Weights of a small transformer language model: MLP 2048 SwiGLU, 8642 steps.
MLP neurons of a small language model. Each row is named by its layer, matrix (gate and up: input weights) and neuron, and shows model dimensions 512-639. Each number is 50 + 12 x the weight over its row's rms, rounded and kept within 0 to 99. A neuron's up and down rows have the sign that makes its largest values positive.
After each neuron's rows is what it responds to, as a language model described it from the Wikipedia text at the highest values.

L4.gate918:53 58 34 60 56 38 54 47 49 39 48 45 55 39 37 56 39 43 35 39 44 30 43 27 41 53 56 42 42 59 50 76 72 40 56 45 31 69 35 66 80 62 57 57 45 41 66 60 52 59 44 54 39 46 38 40 55 49 67 55 59 37 20 45 55 75 50 59 44 44 45 62 63 45 75 58 63 52 44 52 60 73 37 52 50 39 59 40 47 41 51 65 54 49 61 49 67 52 47 57 38 58 61 33 55 47 37 73 48 63 55 13 49 64 55 41 36 40 47 47 19 47 63 39 58 31 16 54
L4.up918:50 43 50 44 69 48 62 58 48 42 49 45 58 46 56 54 34 57 45 29 42 03 54 49 53 60 60 43 52 49 44 67 71 38 57 38 31 88 65 58 76 79 36 42 61 60 55 41 76 49 36 58 57 69 45 34 51 49 44 64 60 69 49 67 54 71 34 57 49 56 48 36 59 55 58 58 52 59 51 40 60 50 53 57 50 50 56 45 41 38 57 57 53 63 39 69 69 45 63 69 52 72 56 47 58 57 56 64 31 55 54 27 54 51 61 51 60 37 46 43 43 40 50 56 31 44 37 60
Responds to: Place-name completions. Final word pieces or second words that complete city and place names, such as Calg-ary, Chenn-ai, Los Angeles, and Stock-holm.

L5.gate610:52 43 43 54 51 62 60 61 53 57 77 59 56 43 56 85 46 59 42 48 49 53 63 47 46 55 56 65 53 43 53 24 29 38 47 49 42 57 57 45 32 53 43 39 54 56 59 64 41 38 53 55 66 65 51 43 48 67 46 30 48 79 20 42 53 63 54 75 56 28 34 74 39 60 49 40 46 55 59 55 47 31 39 40 30 62 55 45 44 64 31 53 31 57 16 34 42 47 65 45 63 55 58 41 51 47 53 56 56 56 57 48 51 37 47 52 39 53 68 61 51 62 48 44 54 44 43 46
L5.up610:33 57 43 51 53 51 59 60 53 46 43 48 61 54 49 38 45 22 38 46 41 61 57 61 52 35 49 58 44 61 42 37 46 40 48 49 53 57 45 48 71 55 62 68 48 52 52 44 45 38 37 51 37 36 57 29 35 54 32 30 60 42 62 64 35 39 47 39 32 55 65 40 34 56 45 75 53 45 61 44 21 55 64 62 62 49 56 73 45 77 54 46 50 53 49 49 45 49 46 46 51 63 63 53 34 39 70 41 62 57 51 73 41 32 38 39 48 34 47 37 26 46 48 57 61 44 51 67
Responds to: Quantifier and contrast continuations. Words continuing a quantity, partition or contrast, such as others, of after a few or four, not, nor, than, other; also small digits in table cells.

L4.gate1895:51 25 66 66 56 45 46 45 62 49 52 60 67 66 40 53 58 38 63 39 60 68 28 88 58 83 37 76 78 25 39 33 59 54 50 35 57 34 29 55 47 35 57 51 53 27 69 47 58 49 51 51 54 40 56 39 51 48 39 54 67 51 56 45 47 50 52 68 42 54 50 53 54 41 45 52 45 24 50 68 62 53 37 52 60 51 60 41 38 48 40 47 43 56 42 65 36 52 57 50 71 68 58 44 77 48 36 61 40 46 37 40 44 46 30 51 56 62 57 67 35 26 48 45 57 61 42 41
L4.up1895:51 63 58 36 37 64 44 21 41 46 46 68 28 58 53 57 39 68 72 48 42 46 53 34 65 52 68 43 67 50 43 51 71 60 56 35 58 38 58 55 37 44 45 46 56 59 66 60 38 45 58 39 50 47 67 47 29 31 56 50 62 43 54 44 29 68 67 43 53 59 54 61 36 42 42 67 61 47 60 57 43 66 47 54 69 66 45 78 56 73 52 47 53 54 57 35 69 66 36 47 43 40 55 41 37 47 52 56 60 45 38 43 59 53 51 33 33 52 24 50 63 47 48 46 60 67 65 53
Responds to: Paragraph and section breaks. Tokens ending a Wikipedia heading or paragraph before a blank line, such as "==History==", "===Condition===" or a closing ".", plus occasional word-final pieces like "S" in AIDS.

L5.gate305:35 29 74 49 49 40 49 44 42 57 48 54 78 31 69 37 58 69 47 37 40 58 57 55 48 51 24 38 44 40 47 50 53 48 62 59 37 39 55 62 61 38 58 56 52 48 81 71 53 52 47 55 35 58 68 43 52 48 35 50 52 41 69 57 09 63 75 53 50 56 50 66 54 55 49 53 44 42 61 58 58 45 30 49 49 49 51 32 51 51 66 58 39 48 34 62 43 49 42 47 33 61 52 53 67 45 48 25 44 53 35 66 74 52 59 39 49 58 43 54 51 48 66 48 40 43 71 37
L5.up305:38 65 46 51 37 40 45 42 63 58 71 61 42 44 53 41 55 43 30 23 43 73 48 44 53 69 60 59 68 56 71 69 28 76 54 51 47 53 41 59 68 52 42 42 59 57 39 49 57 44 57 58 36 62 46 45 59 48 48 52 42 69 39 73 51 73 58 49 55 50 51 62 73 54 44 58 25 49 43 38 70 42 49 34 63 47 64 62 57 56 63 69 65 39 46 63 76 47 48 56 38 65 55 63 55 38 33 43 89 48 48 55 59 43 60 38 54 65 68 52 49 54 66 62 37 38 63 52
Responds to: List bullets and name pieces. Leading dashes that open the first item of a list right after a section heading (Discography, Filmography, Events), plus mid-word pieces of foreign names (Z-v-onimir, V-ish-nu, Bu-v-aysar) and table pipes.

L3.gate1039:36 59 47 45 49 31 44 30 50 40 73 63 49 56 28 53 51 48 56 50 61 34 55 30 44 56 45 50 50 44 58 50 52 42 35 55 32 60 44 47 57 71 39 40 63 29 66 40 48 52 45 54 57 52 65 51 44 38 32 38 61 78 59 56 55 54 58 33 41 22 71 57 41 67 32 76 63 54 35 37 53 52 50 49 46 66 44 40 64 50 41 54 39 69 39 56 64 45 66 74 62 45 60 22 63 43 64 42 56 60 53 52 71 43 63 37 62 48 42 50 56 47 44 47 50 43 52 54
L3.up1039:44 59 39 50 66 65 59 48 50 21 64 43 45 50 52 63 64 21 47 39 43 41 49 47 27 75 42 52 57 40 54 65 50 56 37 55 25 54 50 41 38 59 42 38 49 60 35 44 46 51 37 42 48 39 57 39 38 32 37 39 54 43 48 42 58 57 55 38 31 31 54 47 58 59 28 56 48 37 25 42 47 38 50 49 35 67 52 47 48 26 41 57 38 53 54 47 64 50 66 36 50 66 52 48 52 45 52 35 54 50 39 38 35 44 61 61 51 63 41 58 56 31 41 53 55 62 58 55
Responds to: First-name tokens. Given-name tokens or their first word-piece before a surname, often in tables, lists and credits, such as John, Tom, B+ob.

L3.gate1037:42 52 55 42 53 49 53 30 56 56 46 50 37 45 40 59 47 57 58 30 46 49 46 56 51 55 22 58 70 46 32 20 39 34 52 39 53 47 28 39 58 56 53 50 44 49 56 47 44 45 62 47 67 61 55 68 34 45 37 43 51 51 30 73 50 85 58 42 50 68 37 67 50 74 81 56 33 41 52 17 45 33 75 34 66 63 46 50 38 60 51 50 39 61 37 59 42 47 59 36 40 53 41 50 71 28 64 56 47 55 58 37 43 40 58 56 53 45 49 44 23 61 43 60 44 63 49 52
L3.up1037:33 53 50 41 53 33 53 34 63 61 56 41 59 51 23 29 50 60 58 70 15 44 52 56 36 52 40 48 91 57 42 52 47 64 64 49 43 54 35 39 53 57 43 26 33 39 35 40 50 64 42 70 57 55 56 71 39 53 55 57 54 38 48 49 42 38 59 47 51 51 51 57 56 39 41 81 52 50 30 52 57 49 62 63 47 50 54 55 38 51 45 35 35 40 39 77 44 30 27 56 40 46 40 55 73 69 40 48 32 32 43 63 56 24 62 46 47 46 59 49 35 37 55 62 49 64 51 45
Responds to: Mid-word letter fragments. Short letter fragments such as v, an, ar inside longer words, often foreign names or tables, as in Ist-v-án, orph-an-age, Kovache-v.

L5.gate1691:63 44 54 30 52 45 43 52 57 53 54 52 43 40 71 70 48 36 37 54 59 38 49 33 49 55 50 82 49 30 24 63 52 28 39 47 59 66 64 64 69 48 43 47 51 34 45 54 37 45 49 21 67 49 45 41 68 48 28 59 36 46 71 59 47 65 49 45 43 41 43 73 38 42 41 56 53 33 42 42 42 40 56 58 53 43 51 65 58 62 61 49 48 42 65 73 58 71 54 36 50 44 42 59 62 53 49 34 48 54 33 63 76 79 69 26 57 63 63 58 44 32 45 47 83 47 38 46
L5.up1691:54 63 65 45 38 32 48 42 65 59 67 62 41 42 40 64 42 31 12 43 61 46 55 44 43 29 46 49 53 45 43 53 49 39 31 52 55 65 66 54 64 39 54 41 55 46 55 33 55 40 49 49 48 62 45 40 60 53 55 51 40 54 48 49 41 38 35 42 59 57 43 56 51 53 52 59 46 54 57 51 49 69 41 70 60 37 51 47 71 64 33 71 45 33 18 62 66 54 50 62 47 38 56 47 51 68 37 62 54 54 27 73 56 34 49 27 35 58 61 53 62 64 43 56 71 36 60 64
Responds to: Foreign-word inner pieces. Mid-word fragments inside non-English names and titles (Scandinavian, Slavic, German, Romance), e.g. Svens-ka, Hrvats-ko, Habilitations-sch-rift, and articles like las, les.

L4.gate1564:47 48 63 32 40 46 58 36 59 36 38 43 43 51 66 22 35 69 39 49 59 30 61 53 26 57 46 50 70 41 27 48 35 55 37 53 46 43 48 56 35 40 59 45 39 47 42 77 31 30 60 32 69 59 64 55 67 53 41 50 29 56 18 39 37 50 71 62 40 61 55 76 42 64 41 46 38 56 51 47 57 28 64 28 45 55 52 36 53 50 53 60 41 51 55 45 19 54 55 24 58 40 63 55 48 31 48 35 26 44 33 40 51 51 53 26 36 37 30 47 47 48 57 55 56 65 67 40
L4.up1564:41 24 38 51 38 35 39 39 56 45 64 60 49 32 40 49 49 49 60 59 50 56 65 44 33 52 44 51 40 83 33 56 52 28 55 42 63 54 38 65 38 48 50 66 53 50 46 70 52 30 68 46 44 44 69 48 59 55 36 44 56 59 59 62 53 53 54 51 39 69 46 60 38 69 46 30 52 43 50 64 44 48 34 37 53 59 74 36 58 48 79 57 51 39 35 50 54 44 62 45 38 52 81 54 53 54 49 43 48 71 52 42 49 51 39 35 42 51 66 32 43 51 54 30 38 50 64 47
Responds to: Conjunction and word fragments. Mostly " and" linking clauses or pairs in biographical prose (born in Mexico City and, 1950s and); also mid-word pieces like Llewelyn, Prisons, cylindrical.

L5.gate382:33 49 71 68 56 49 68 63 59 52 67 46 70 25 43 57 49 66 44 42 64 23 55 44 57 58 59 50 21 60 33 71 53 47 25 71 42 54 57 53 79 48 71 31 43 50 36 59 65 66 49 38 45 09 39 20 82 18 44 25 49 42 54 39 57 42 61 52 50 60 47 37 39 41 47 37 50 55 51 58 44 40 34 61 47 39 59 47 55 54 36 30 39 72 63 47 39 61 48 58 51 62 51 59 74 37 46 55 41 69 30 40 40 46 51 58 50 46 49 44 52 41 48 43 51 24 47 53
L5.up382:59 54 54 50 77 49 47 43 48 64 61 31 52 38 54 62 32 74 53 47 55 35 45 57 37 53 52 79 43 65 27 58 56 47 37 37 62 67 54 30 44 50 47 62 34 37 59 41 51 51 35 32 60 34 24 53 61 35 78 44 49 30 32 50 38 36 51 48 31 70 69 52 50 39 45 72 63 55 47 54 37 44 29 53 52 36 61 76 73 56 60 40 53 51 51 60 39 66 46 48 65 43 47 29 41 49 39 79 55 45 40 61 56 51 68 62 58 41 68 57 53 44 45 38 51 41 61 66
Responds to: Table and infobox value slots. Table pipes after row labels like Turnout or Total valid votes, plus infobox field labels (SMILES, Network:, Formats:) and verbs completed mid-sentence (received, spent, spared).

L5.gate1974:48 60 56 35 46 31 53 62 68 52 26 40 76 59 59 47 73 29 33 46 36 57 82 52 72 68 80 52 42 34 56 32 61 54 49 50 58 29 55 64 57 62 48 53 68 41 57 34 35 51 49 34 41 69 57 60 47 46 40 38 55 44 45 66 76 49 49 49 47 53 37 39 53 39 69 55 43 36 49 32 45 56 57 55 57 22 48 25 72 56 64 44 51 73 32 37 63 41 48 58 57 68 40 36 56 28 38 50 81 44 38 45 41 62 37 41 51 44 69 45 55 36 54 38 54 29 37 71
L5.up1974:54 37 55 42 49 29 49 40 54 64 48 48 50 58 50 50 48 57 37 54 62 57 46 35 43 49 54 71 57 66 39 47 33 61 48 50 59 75 58 49 67 52 47 41 85 43 70 53 44 45 47 42 47 29 54 72 51 43 68 52 43 54 68 49 50 65 67 63 46 47 56 52 48 56 37 46 23 36 56 30 50 31 48 57 77 47 39 61 43 57 59 93 33 35 46 61 52 13 45 50 65 53 25 49 50 44 33 63 70 66 63 46 54 49 38 58 25 41 50 62 73 52 49 52 65 43 63 56
Responds to: Section starts and career phases. Section-heading words right after == (Release, Background, Personal, Works) and "his" before career or education terms like contract, scholarship.

L3.gate565:61 56 50 73 46 22 35 44 64 61 54 48 29 44 60 38 29 77 50 63 57 47 78 36 38 43 36 30 38 55 51 57 60 57 28 64 48 34 59 60 50 58 38 35 40 63 52 48 46 32 44 54 60 47 60 31 64 52 50 46 55 49 48 54 57 42 29 34 54 56 43 25 64 35 42 46 10 44 52 42 43 33 38 41 56 48 40 50 76 55 56 42 38 46 51 39 65 40 64 55 47 56 37 63 44 53 41 64 73 48 47 44 71 55 40 48 56 40 53 34 67 51 54 64 76 65 34 46
L3.up565:64 40 50 75 26 42 34 53 48 46 52 57 45 31 58 32 61 64 52 59 48 40 56 51 31 69 42 54 62 38 76 44 44 68 60 35 57 48 53 49 48 44 57 64 30 43 60 38 45 43 38 38 58 41 40 47 48 59 44 36 44 50 51 55 43 41 40 50 70 71 46 43 42 40 46 48 49 64 69 60 38 49 42 46 39 47 60 63 63 73 68 63 32 51 51 64 59 40 65 68 74 65 31 42 41 66 55 50 67 38 54 49 68 76 52 52 52 50 48 39 41 53 44 63 19 56 39 52
Responds to: Contract signing and fragments. Mainly "signed" or "signing" in footballer and basketball transfer news, such as "signed a two-year contract"; also mid-word pieces (b-ail-iff, p-ap-al, bl-og-ger) and zeros or Length headers in table cells.

L5.gate1053:63 62 45 72 61 58 52 44 49 31 37 21 59 40 41 37 65 29 34 59 44 37 39 47 64 69 52 52 57 45 33 49 37 45 51 65 54 33 55 73 34 81 57 59 42 73 38 65 43 69 50 38 51 58 48 68 43 46 65 68 47 48 47 43 41 61 53 47 42 65 45 40 58 32 48 64 46 58 80 61 79 47 56 47 39 26 47 38 44 56 43 16 41 38 47 62 35 37 58 55 55 55 51 43 58 49 65 57 62 58 65 56 45 52 50 52 36 72 61 41 49 36 52 35 51 61 42 72
L5.up1053:46 48 41 52 68 39 66 38 52 37 41 33 51 76 40 73 50 40 55 55 53 73 52 33 59 41 27 49 50 40 55 43 37 77 39 28 53 34 49 46 67 60 40 46 68 64 45 44 42 64 58 61 50 65 49 49 44 56 68 50 31 40 31 37 54 72 43 46 57 55 32 55 49 23 59 49 39 52 36 65 77 40 38 55 56 46 54 71 58 41 55 30 40 44 31 74 32 52 46 44 57 47 62 43 67 42 51 57 55 62 52 52 53 49 58 52 63 51 43 45 61 48 50 66 42 50 66 53
Responds to: Mid-word proper name pieces. Word pieces continuing a split name after its first fragment, mostly places and people in lists or tables, e.g. B-ob, Rock-ford, King-ston, Yak-ima; occasionally split common words (b-amb-oo, b-oun-ce).

L3.gate1209:61 54 60 55 57 41 70 40 58 60 39 47 51 43 27 45 75 43 38 58 58 46 41 66 44 40 62 56 41 56 50 37 51 74 38 53 42 60 50 55 53 46 62 45 35 56 54 32 53 57 56 34 59 41 63 50 53 46 55 38 46 22 36 66 49 41 68 46 48 64 60 56 31 54 47 55 49 57 43 51 50 53 47 86 38 46 35 55 38 52 55 47 54 45 56 51 62 47 50 36 60 41 74 95 75 37 20 45 56 54 46 56 35 37 24 46 27 39 37 59 59 70 26 56 48 39 40 52
L3.up1209:59 56 46 46 33 65 49 60 36 58 58 68 54 50 58 36 47 36 62 38 45 47 51 55 44 66 45 50 54 34 59 35 46 46 52 34 46 38 33 61 00 48 47 28 42 46 50 49 55 45 60 33 77 34 55 47 37 39 31 50 52 46 59 65 56 45 66 46 35 32 61 48 78 43 58 48 41 65 33 31 36 42 63 57 44 29 29 46 64 24 51 47 25 54 52 60 39 46 41 51 43 45 46 69 55 47 53 48 37 45 53 46 42 62 74 36 77 56 58 58 15 60 34 50 26 51 53 52
Responds to: Resuming after long aside. Conjunctions and closing punctuation that resume a sentence after a long parenthetical, clause or list, such as and, as well as, or, nor, ").".

L4.gate1281:23 68 43 66 68 36 65 51 74 62 69 54 62 41 29 59 39 52 61 62 51 63 61 51 49 58 80 40 38 34 61 49 52 31 50 56 50 41 54 49 41 44 53 60 26 42 49 47 42 56 55 50 65 58 57 57 36 36 47 63 65 36 63 45 57 35 51 16 50 49 45 37 50 44 57 43 36 43 71 23 48 53 22 57 71 64 74 43 52 57 46 58 68 54 29 44 53 48 33 46 32 48 36 56 64 86 45 62 62 29 45 52 34 44 30 36 16 48 58 68 40 43 45 51 55 24 46 40
L4.up1281:64 21 58 56 72 62 72 32 52 49 46 68 36 25 44 39 49 53 64 35 59 36 42 65 41 64 64 52 64 52 43 40 58 62 59 47 44 56 34 62 44 53 59 67 53 41 60 58 44 51 43 30 76 41 58 73 53 50 69 38 52 54 57 68 40 57 50 18 54 41 56 38 52 32 37 44 61 49 44 64 52 68 50 58 64 50 36 45 46 44 31 51 52 38 58 42 47 43 58 64 58 38 60 35 62 60 48 54 46 32 61 60 73 62 49 43 39 38 50 49 25 60 45 34 65 31 57 77
Responds to: Negation and limiting words. Negation words and the word right after them, such as not, nor, never, even, longer and than after no/not/more, as in "not even", "no longer".

L3.gate1394:39 58 69 31 30 18 58 63 55 52 51 65 27 40 36 53 64 46 47 37 60 65 49 35 52 59 77 55 24 43 54 43 49 38 42 41 47 52 67 53 45 47 69 54 38 25 37 20 50 58 54 63 46 67 52 48 39 40 55 49 57 58 61 40 46 69 42 50 68 62 40 58 37 38 50 47 62 46 45 60 64 50 70 51 40 60 54 76 37 40 34 35 35 42 47 49 25 48 60 24 50 44 53 61 53 58 69 59 59 66 33 38 36 36 44 51 55 39 34 40 54 56 43 64 40 64 35 48
L3.up1394:19 58 49 67 57 49 55 56 48 62 57 57 54 77 41 34 64 65 29 50 49 48 55 57 58 43 30 64 63 54 48 41 43 54 33 26 58 42 41 53 65 51 49 60 49 47 70 71 36 41 66 74 49 46 43 44 60 45 35 25 46 49 28 35 65 62 61 46 47 56 70 38 34 46 38 65 41 44 57 66 52 57 42 44 34 48 66 53 53 51 57 38 48 57 15 46 48 45 64 56 42 54 32 43 35 56 59 46 48 41 30 54 45 59 30 42 55 38 52 35 39 39 63 47 48 65 69 46
Responds to: Completing fixed phrases. The second word of set phrases after a determiner or quantifier, strongest for "other" in "each other", also "many more", "some of", "over the years".

L3.gate1363:47 56 36 62 42 55 38 44 31 39 53 36 46 51 41 71 43 58 57 57 61 62 46 42 51 63 65 59 36 27 52 60 71 45 52 67 55 50 65 41 43 59 67 39 64 60 45 35 45 67 49 51 64 71 62 70 59 49 40 60 47 50 45 70 36 51 51 58 59 52 44 55 59 57 37 45 42 62 61 53 47 59 55 61 44 26 51 64 61 52 54 47 66 58 47 66 50 52 72 60 48 35 32 68 51 69 70 30 60 43 56 59 30 30 59 52 62 48 50 45 64 33 59 60 49 39 80 57
L3.up1363:46 64 31 48 35 40 57 18 42 28 53 41 53 50 52 39 42 39 45 64 42 68 45 55 62 68 71 65 67 27 58 49 77 58 44 35 39 50 40 28 55 26 57 54 51 45 56 52 52 64 29 47 70 80 51 47 52 53 51 42 51 54 31 49 62 39 69 54 48 78 57 57 64 43 46 35 54 47 47 49 38 42 45 67 43 60 45 70 67 55 36 30 69 42 56 57 61 41 64 47 47 43 52 67 54 48 55 23 52 43 49 60 31 48 48 51 52 53 32 77 59 43 50 65 47 13 44 53
Responds to: Romance-language name fragments. Word pieces and particles inside French, Spanish or Portuguese names and titles, such as du, es, d', de, el, o in Compagnie du Scioto or Porto Santo.

L3.gate1955:44 32 41 56 51 66 59 46 63 43 54 45 30 60 57 81 48 48 58 46 41 46 45 57 61 52 62 47 31 55 62 59 38 59 38 44 42 48 37 53 52 43 41 61 45 33 64 65 45 64 55 60 63 55 59 57 50 40 42 33 42 61 37 63 42 30 54 39 44 53 38 69 34 56 54 44 66 70 56 58 56 64 33 54 50 46 46 60 39 64 58 49 49 58 70 69 42 53 70 56 37 12 48 25 47 39 33 41 49 55 41 39 45 67 44 48 50 42 43 41 36 39 50 38 50 60 56 44
L3.up1955:74 25 47 78 61 27 43 43 55 46 62 61 53 54 66 67 36 63 65 45 36 53 42 50 63 62 65 51 36 65 51 57 53 62 38 55 33 57 46 41 63 57 44 41 54 42 59 56 60 49 50 67 60 75 57 57 50 51 48 40 42 33 25 49 47 47 51 54 58 62 31 47 22 45 42 53 71 51 46 56 66 54 49 31 73 56 46 54 64 73 65 33 52 43 61 58 54 42 52 57 44 23 51 32 50 43 24 41 55 27 57 26 63 38 46 44 38 49 49 59 55 42 50 65 49 60 31 51
Responds to: Block boundary tokens. Tokens that close a paragraph or open a new block in Wikipedia text: a final period plus blank line (intestine., arrived.), a table row's leading pipe, or ==/==== heading markers.

L4.gate579:56 67 56 55 42 54 42 44 43 50 65 37 25 35 45 55 30 48 58 47 30 59 45 41 51 51 37 82 47 32 31 52 56 38 47 66 61 52 58 61 66 40 53 52 50 44 46 73 41 30 48 49 52 60 39 27 48 28 57 47 28 50 53 52 60 51 45 53 47 53 59 34 29 53 10 37 63 41 45 34 66 56 40 43 76 42 56 47 38 67 54 58 47 38 48 32 27 49 44 38 34 57 49 56 49 48 33 45 66 62 61 46 31 54 56 43 65 15 37 41 49 60 36 48 27 44 61 49
L4.up579:55 38 55 44 46 41 51 55 38 56 31 32 53 51 66 70 53 57 26 58 72 38 62 60 46 48 51 70 70 38 59 84 41 25 56 67 50 38 57 71 59 28 56 32 56 57 51 57 53 45 50 37 38 52 30 59 68 63 47 55 57 58 69 58 57 37 62 41 62 37 29 52 31 50 53 48 58 48 65 43 41 45 30 57 63 43 42 50 53 81 41 70 43 34 55 39 42 30 70 52 47 51 54 72 41 55 58 26 37 40 43 32 48 34 66 53 58 38 42 52 37 44 67 62 51 48 35 42
Responds to: Mid-word subword fragments. Short second pieces of words split into odd subwords, often after a capital or one letter, e.g. M-ins-k, M-ous-avi, s-av-ings, plus garbled pinyin/IPA characters.

L4.gate1124:63 36 42 62 59 60 46 27 50 40 52 36 55 58 51 50 39 64 32 50 65 53 56 47 61 42 49 48 47 63 45 54 69 48 62 53 34 68 57 66 56 44 44 54 60 28 73 63 56 45 62 41 59 44 59 50 51 61 47 67 45 64 40 51 19 59 36 78 60 43 72 38 36 41 72 51 39 34 62 38 54 32 31 56 40 57 35 62 75 77 49 44 27 54 46 47 45 49 39 53 44 62 66 40 58 63 26 53 60 35 62 51 64 53 59 52 49 61 56 45 42 60 53 43 54 07 53 32
L4.up1124:49 66 43 32 29 48 36 59 66 62 44 28 65 62 55 37 51 44 62 35 45 67 69 60 53 73 58 51 51 54 60 49 63 39 51 59 51 31 44 60 42 37 57 47 50 50 45 55 62 49 64 46 63 45 39 35 54 41 52 52 45 50 54 36 46 35 30 85 62 34 55 40 61 58 76 46 47 54 58 45 64 59 61 28 57 42 56 85 60 67 47 49 43 65 47 55 52 45 61 57 64 47 78 44 78 69 54 46 45 52 52 43 56 51 55 46 58 64 37 48 50 39 41 74 35 60 45 41
Responds to: Before named titles. Punctuation or short words that come right before a proper name or title, mostly in music, film and list/table text, e.g. "Episode:", "single from", "musical comedy,", "released \"".

L4.gate342:71 47 39 39 63 40 60 62 34 52 57 52 46 42 57 39 61 45 51 53 60 40 56 55 40 41 33 52 60 42 42 44 49 26 73 76 49 53 35 33 57 50 45 62 51 62 52 66 29 59 26 38 44 50 49 48 48 74 54 41 36 39 45 58 53 74 58 38 61 55 56 49 87 41 38 56 32 45 52 48 55 59 62 43 62 55 63 45 44 47 36 56 42 71 64 56 78 48 44 50 42 59 43 46 39 25 30 56 61 54 22 42 61 51 70 72 58 30 50 56 49 27 48 55 76 66 37 51
L4.up342:45 60 61 60 41 50 54 56 43 43 65 56 48 38 57 58 47 56 53 68 34 41 40 73 33 43 53 39 43 73 46 64 53 56 55 46 40 56 62 43 43 59 37 64 48 54 64 43 40 28 62 33 38 42 70 31 58 28 32 66 61 49 27 59 67 57 61 61 47 62 28 55 53 46 49 43 50 38 50 48 69 52 47 39 43 50 53 45 21 31 52 41 54 57 83 42 65 26 60 37 62 44 66 61 40 50 53 41 54 58 41 51 53 37 64 53 42 42 31 53 47 44 32 59 54 54 51 35
Responds to: Section headings and table headers. Words or word pieces beginning a wiki section heading or table header cell, such as Description, Reception, Overview, Length, Turnout; also scattered nouns like year, review, shape.

L5.gate1303:38 46 55 35 42 40 46 50 52 60 42 69 51 54 52 73 60 49 34 57 59 36 32 64 59 55 52 51 35 49 62 38 41 27 54 51 56 65 43 45 54 40 23 33 54 32 50 47 54 38 36 58 36 66 56 44 38 75 39 71 38 66 66 51 35 55 31 36 40 54 44 64 45 69 30 53 74 62 46 40 53 47 49 47 46 62 51 58 58 61 25 47 42 48 39 39 47 72 71 22 45 60 58 74 54 74 34 47 52 48 46 49 40 42 66 58 46 64 47 29 50 70 57 51 53 59 43 42
L5.up1303:60 59 53 46 42 57 64 61 62 74 56 62 47 46 50 33 46 36 42 58 44 68 65 44 26 49 30 38 61 37 52 69 22 71 31 58 68 65 61 42 54 56 48 69 55 65 48 45 54 57 56 54 63 51 71 31 55 39 44 59 58 33 51 43 29 26 49 49 35 69 63 41 57 48 52 40 52 44 71 46 35 52 45 64 61 67 24 58 62 63 57 55 32 58 52 44 30 52 40 51 45 39 72 46 38 48 51 56 34 47 72 38 34 46 46 49 42 73 49 57 52 49 52 53 58 51 53 51
Responds to: Clause-linking connectives. Mostly "and", also "then" and "at the same time", right after a finished clause in narrative prose, introducing the subject's next action: "transferred to Beveren and signed", "and then entered".